From a checkpoint of a small transformer trained on Wikipedia.
Size: width 448, 7 heads of 64, vocabulary 8192, 47.6M parameters.
Architecture: biases, tied embeddings, ALiBi.
Training: a variant of Muon for these matrices, 380M tokens.
MLP neurons of a small language model. Each row is named by its layer, matrix (gate and up: input weights) and neuron, and shows model dimensions 256-383. Each number is 200 + 40 x the weight over its row's rms, rounded and kept within 0 to 999. A neuron's up and down rows have the sign that makes its largest values positive.
After each neuron's rows, "fires on" lists the tokens most often at its 100 highest values on Wikipedia text that the model never trained on. A number after a token or word is its count.

L7.gate2115,256,122,187,237,148,223,217,152,194,139,234,162,201,151,233,180,117,213,129,199,209,188,226,254,182,173,276,188,124,132,208,186,212,216,134,201,303,226,221,241,183,207,195,205,243,171,195,214,247,245,228,218,173,169,199,232,197,178,154,192,233,125,220,162,235,245,225,252,239,163,208,135,175,248,201,174,114,217,195,210,182,228,225,185,176,249,219,219,207,192,207,109,237,169,183,215,265,196,179,184,209,156,164,219,215,179,186,202,238,177,184,245,209,246,225,164,188,179,247,239,257,151,196,170,207,187,178,177
L7.up2115,226,216,233,207,209,256,254,206,148,172,150,142,189,202,183,213,290,212,146,252,156,223,163,210,129,246,243,198,164,225,183,211,193,213,210,206,183,169,149,158,230,221,181,186,195,184,198,144,199,158,184,91,115,203,251,231,201,124,132,258,180,246,182,189,190,214,245,245,147,193,208,162,195,152,205,164,266,183,227,203,205,152,133,316,247,180,246,194,226,194,218,167,155,160,212,220,211,147,202,233,218,165,191,248,139,211,187,196,164,203,248,243,102,183,286,125,191,198,87,216,215,211,169,200,197,227,197,163
fires on: "1" 48, " new" 13, "2" 8

L7.gate1094,211,229,187,191,203,193,244,167,192,170,251,177,187,194,233,148,237,189,161,192,165,243,210,248,239,185,117,159,125,153,163,207,172,203,187,164,148,215,189,177,211,278,211,211,210,126,245,228,191,154,149,189,236,236,158,146,134,244,196,231,191,120,166,255,250,166,191,181,238,188,216,181,204,241,223,282,165,244,177,211,253,234,184,176,179,194,249,148,244,191,210,110,195,245,215,183,139,212,140,170,163,173,197,195,178,219,254,136,210,180,189,233,244,196,272,151,159,237,292,258,148,257,175,199,212,232,149,161
L7.up1094,217,281,255,175,149,195,204,196,223,182,254,200,172,213,159,174,251,185,175,184,199,236,147,177,145,203,129,202,208,202,174,206,241,221,197,212,222,196,168,189,234,215,101,200,240,184,203,200,182,140,207,193,170,207,234,302,233,165,253,134,173,177,215,201,238,227,200,246,235,197,263,172,156,212,206,219,231,219,263,230,208,263,286,180,224,236,119,225,158,269,199,212,206,283,167,167,207,236,201,168,224,202,131,198,189,160,275,241,136,222,206,197,200,233,225,268,168,242,239,194,227,198,184,126,179,170,134,219
fires on: "ing" 23, "ed" 11, " just" 6, " least" 5, " scored" 5, " of" 5

L7.gate1404,128,214,221,270,114,148,214,188,284,238,209,209,214,247,240,193,184,179,225,189,202,311,205,193,127,248,256,260,189,218,204,203,252,200,168,247,216,183,306,191,215,187,203,199,137,206,131,206,140,168,245,155,164,199,175,193,216,304,215,234,188,210,148,174,158,164,209,215,228,250,206,145,133,154,200,203,141,182,204,227,237,239,202,180,198,204,197,166,212,191,216,124,226,195,224,200,154,132,134,214,162,184,265,231,170,237,153,195,195,290,170,177,240,167,172,184,223,236,211,205,172,161,202,242,162,180,222,122
L7.up1404,214,159,201,217,169,180,171,244,197,161,225,245,213,156,168,230,196,156,161,243,175,212,136,173,228,223,197,181,184,205,221,274,238,141,175,167,256,176,215,233,216,286,254,143,197,205,260,210,245,159,209,153,204,185,150,225,256,209,218,233,262,175,273,179,157,187,228,195,161,191,220,207,220,144,252,185,209,173,209,193,212,252,140,185,161,195,225,187,248,126,242,117,202,141,176,169,167,183,191,174,179,162,276,224,138,243,231,143,238,222,199,127,300,205,160,209,171,180,152,145,235,211,239,185,166,283,160,242
fires on: " " 72, " \"" 16, ";" 4

L4.gate2133,242,224,185,173,159,174,235,181,222,239,238,181,237,165,176,203,230,221,161,224,154,233,241,231,219,265,240,202,191,227,174,258,199,168,163,187,267,172,175,184,187,196,174,194,149,252,188,246,204,250,235,305,204,264,272,226,191,247,128,248,201,177,192,154,182,167,155,162,248,159,173,215,128,214,135,161,240,83,217,205,198,190,219,282,260,234,111,191,175,216,191,140,110,171,211,244,269,227,223,250,237,144,237,242,221,310,166,271,241,171,257,232,251,140,161,155,181,154,160,264,166,212,227,256,164,243,178,236
L4.up2133,194,217,170,163,164,178,265,187,258,150,260,197,132,170,170,158,173,210,182,208,168,211,168,265,259,234,195,235,220,140,195,199,194,173,181,247,260,264,214,158,238,80,192,182,143,204,240,184,224,179,219,299,243,306,205,301,186,190,144,237,227,232,260,192,232,143,217,154,203,169,167,161,149,202,127,172,248,154,201,128,172,181,267,170,227,165,163,212,197,266,242,129,125,228,161,181,222,196,192,225,179,215,237,248,194,206,203,226,185,154,229,196,149,196,153,212,213,152,146,204,275,225,200,177,153,211,195,222
fires on: "1" 37, "9" 24, "8" 10, " " 9, "0" 6

L4.gate491,230,217,203,228,242,205,231,182,161,170,208,128,106,190,162,281,254,185,241,222,192,253,152,290,174,253,232,155,163,137,208,248,189,200,282,222,154,198,224,227,252,181,237,175,219,208,232,183,128,228,242,262,212,206,223,231,164,223,241,209,173,148,185,227,232,214,214,217,150,153,143,179,198,167,203,254,233,173,140,244,225,188,175,212,179,178,179,178,152,192,178,226,276,244,248,147,204,197,184,300,142,175,169,184,222,197,153,195,268,220,200,138,193,223,202,177,257,173,291,201,194,163,191,188,247,185,157,238
L4.up491,184,171,215,181,83,265,235,107,178,125,220,207,211,203,178,208,236,155,157,177,172,256,168,245,200,210,234,209,175,241,177,230,229,113,272,222,141,159,251,227,201,167,120,203,196,145,220,225,151,156,239,272,208,195,173,240,209,222,197,221,192,178,202,198,294,164,180,228,151,175,273,194,158,225,184,235,155,178,165,174,128,237,259,203,269,257,201,178,120,168,206,161,153,221,178,167,170,220,205,257,216,170,107,229,200,227,168,240,193,257,178,183,218,261,236,183,255,215,122,178,184,214,146,199,219,216,192,184
fires on: "." 27, "ing" 12, " " 8, " place" 7, " of" 6, "0" 6

L4.gate1379,195,208,254,217,102,142,180,154,194,215,155,186,232,191,213,179,222,184,251,224,203,163,224,236,166,219,203,175,206,146,222,181,175,144,223,209,254,219,93,241,159,115,209,247,189,80,128,242,145,200,223,140,157,178,200,201,155,250,245,188,223,248,175,166,141,143,219,139,196,152,218,143,233,241,192,247,202,161,228,142,208,159,199,249,192,161,230,199,229,186,186,311,223,164,302,185,104,211,188,256,211,227,195,208,189,153,241,190,225,186,238,227,228,223,198,239,214,207,259,197,205,206,151,226,150,130,168,227
L4.up1379,203,224,121,227,187,139,169,187,228,168,210,181,200,181,140,147,124,157,218,145,267,204,169,213,143,233,165,259,177,223,177,148,180,252,178,188,247,192,197,208,193,203,214,205,242,177,171,205,227,204,221,144,251,163,206,282,211,144,179,182,178,278,242,172,227,284,251,154,322,224,210,232,235,224,183,271,189,159,219,182,216,237,201,176,235,274,136,247,169,144,155,229,177,176,244,213,116,212,224,196,168,209,228,217,166,179,234,223,168,250,227,288,214,211,199,177,229,177,121,158,176,184,220,256,258,184,177,299
fires on: "2" 21, "1" 20, "9" 13, "0" 10, "3" 7, "8" 5

L7.gate2203,204,290,177,227,229,175,150,208,215,196,109,230,234,272,216,201,188,173,120,182,187,233,235,248,190,204,244,249,237,203,256,183,163,197,141,198,167,187,181,200,205,191,114,286,175,201,253,281,211,198,229,216,147,170,166,227,236,215,148,134,199,157,212,238,217,204,312,213,243,210,89,198,224,302,228,215,178,245,187,275,184,180,177,177,216,179,214,211,279,178,271,148,297,128,200,184,169,256,256,128,208,208,213,134,204,195,289,177,208,142,235,206,176,218,174,173,254,275,213,179,144,219,179,218,192,217,216,187
L7.up2203,233,159,261,142,241,211,147,175,232,249,199,183,154,146,234,164,240,192,155,241,166,189,205,217,137,213,196,177,202,182,161,177,105,216,175,215,176,212,206,174,244,184,148,238,208,270,225,197,154,206,234,186,212,226,251,203,172,163,149,238,202,222,165,211,209,187,170,216,243,229,216,210,183,212,136,196,270,241,196,192,165,130,142,252,219,190,153,188,229,148,209,289,239,157,186,181,263,208,264,173,180,245,196,236,182,201,187,194,203,206,171,221,147,201,205,232,101,270,223,96,266,220,176,208,198,187,216,159
fires on: " " 45, "1" 18, "2" 7, " |" 6, " two" 4

L7.gate1542,173,256,164,210,223,239,137,268,158,206,166,228,185,275,228,189,193,190,221,260,253,187,121,212,226,184,168,128,184,234,191,159,209,192,261,222,121,171,238,256,210,290,233,205,218,202,244,224,244,217,181,113,202,175,158,206,279,228,242,224,159,243,227,216,121,177,188,235,197,134,202,243,170,192,224,216,180,142,240,127,231,162,202,295,226,141,207,210,168,209,168,190,142,274,140,202,228,204,210,261,150,220,259,221,232,178,157,129,216,204,214,144,185,204,153,244,236,181,203,150,192,267,162,188,185,174,212,155
L7.up1542,150,207,134,181,217,128,167,208,227,180,211,148,200,185,250,188,219,165,152,179,228,106,189,163,217,212,201,204,184,183,211,215,196,199,177,214,104,257,142,169,233,202,214,156,231,174,156,153,259,217,164,228,197,205,190,175,226,193,242,150,185,215,198,176,151,203,169,187,149,182,192,235,188,120,264,176,222,159,238,173,262,179,263,225,257,155,186,163,199,114,215,149,144,263,190,173,268,230,216,160,211,194,205,212,209,238,221,136,186,169,172,121,152,224,153,185,215,146,207,148,219,170,151,185,218,177,241,189
fires on: " \"" 26, "." 21, "==" 18, " |" 11, " " 7, "\n" 5

L7.gate1646,212,252,232,229,159,124,247,305,265,164,234,215,178,232,274,214,201,197,251,155,164,228,123,201,163,198,161,264,252,238,190,157,298,242,230,270,184,208,226,147,186,300,181,184,184,181,170,248,223,150,177,196,156,169,246,243,231,212,218,180,193,218,287,228,174,241,247,255,217,215,241,269,176,254,156,168,173,287,183,237,228,148,226,258,191,247,232,165,223,192,251,139,139,240,235,128,163,220,138,299,192,239,216,196,200,240,168,175,216,255,242,238,243,232,194,205,177,171,214,271,198,244,164,220,247,155,241,190
L7.up1646,218,245,161,196,238,154,202,148,164,175,208,175,226,158,221,148,216,177,240,234,188,220,203,160,198,184,211,200,201,192,216,179,243,270,244,158,185,195,158,160,216,312,132,144,236,220,167,155,259,147,244,225,162,144,151,240,174,156,245,165,254,162,237,259,194,172,224,232,247,159,157,235,247,178,203,181,196,183,168,152,139,231,256,202,163,200,243,147,175,199,248,200,155,228,210,207,190,214,193,188,190,215,276,225,191,260,241,143,219,193,122,188,160,218,197,164,196,233,153,234,225,191,206,201,265,169,221,114
fires on: " \"" 91

L7.gate1058,238,213,263,212,232,268,164,217,246,191,186,262,174,159,181,195,275,208,246,192,133,221,232,246,213,264,195,189,142,186,199,173,202,138,204,189,317,179,234,212,123,222,214,222,135,284,176,202,179,191,154,240,248,181,179,220,213,177,188,269,251,248,181,289,276,165,164,148,202,154,313,190,261,114,276,236,123,155,281,151,170,243,162,289,244,184,183,172,212,250,176,279,223,183,247,199,183,245,219,194,272,186,168,226,76,216,211,230,213,209,225,187,246,210,209,199,193,117,233,210,228,148,175,190,167,197,231,245
L7.up1058,232,223,151,215,222,195,205,184,199,200,202,199,266,190,193,206,229,201,271,243,296,180,204,224,244,189,175,298,191,162,286,190,173,202,197,162,247,210,215,213,241,134,193,156,220,240,190,212,259,249,235,255,283,240,229,242,170,116,207,269,190,256,218,214,208,218,174,198,239,130,237,209,187,253,180,216,167,175,200,236,116,209,167,223,262,239,138,181,257,189,254,163,235,204,176,121,185,191,236,175,183,212,153,146,224,230,195,324,202,252,199,206,175,217,143,230,203,179,141,150,203,209,193,187,181,210,235,175
fires on: "1" 40, "2" 16, "9" 9, " " 7, "3" 7, "0" 6

L4.gate1785,193,227,154,205,297,169,244,179,170,130,218,183,134,216,171,234,183,156,198,205,226,163,159,161,230,221,217,241,97,167,280,212,169,199,182,235,128,246,146,261,191,264,252,194,196,170,193,191,181,201,309,211,206,232,237,159,228,171,247,208,202,154,218,235,216,229,257,226,135,147,183,181,223,133,216,262,224,194,138,219,214,203,151,234,169,85,212,183,207,245,192,87,188,238,198,164,167,246,220,257,170,224,167,158,203,326,213,168,176,230,208,199,197,187,228,212,127,201,190,223,190,219,180,147,213,187,145,232
L4.up1785,255,137,153,153,174,229,271,184,182,212,238,175,175,186,195,231,228,235,195,196,132,218,262,221,208,255,160,169,187,150,197,193,258,235,183,207,167,264,250,261,232,124,230,220,242,237,205,207,181,160,145,217,277,150,213,294,206,247,223,162,226,184,157,217,164,151,194,145,210,215,205,158,193,272,208,207,150,184,229,191,166,196,228,235,171,182,175,210,176,195,258,239,186,222,203,271,250,216,251,147,253,204,130,167,173,156,226,220,193,198,201,227,195,224,227,183,251,205,252,208,232,268,204,204,195,197,287,160
fires on: " of" 27, "0" 27, "9" 18, "ve" 7

L4.gate2068,338,186,153,183,211,265,254,133,220,131,176,141,263,221,235,236,193,243,261,132,233,234,176,243,201,193,184,276,163,192,298,237,204,193,191,190,241,234,176,195,185,235,194,264,191,169,198,255,151,246,184,215,190,226,188,217,178,223,247,165,183,168,222,148,180,180,196,200,156,227,188,239,212,289,139,138,136,201,177,244,190,208,239,250,186,167,197,166,195,197,229,144,171,132,245,110,219,177,212,256,234,81,247,245,213,199,200,181,132,213,203,177,176,168,200,167,151,249,208,304,144,216,226,133,215,170,175,235
L4.up2068,266,176,227,222,126,220,158,164,185,143,164,181,146,156,181,149,262,184,214,224,234,241,211,200,163,226,177,230,195,227,165,254,274,241,198,201,149,191,212,252,191,249,245,245,206,113,159,208,183,199,168,122,212,150,179,206,104,205,225,157,193,162,296,183,166,176,172,111,231,195,160,154,222,186,174,201,198,171,115,161,156,280,235,167,188,215,205,202,176,299,204,173,194,218,173,228,216,244,182,230,248,232,191,151,162,135,225,225,231,221,177,211,200,171,168,183,121,279,187,221,269,184,200,252,244,185,224,192
fires on: " first" 17, "ly" 16, "th" 10, " both" 8, "-" 4, " \"" 4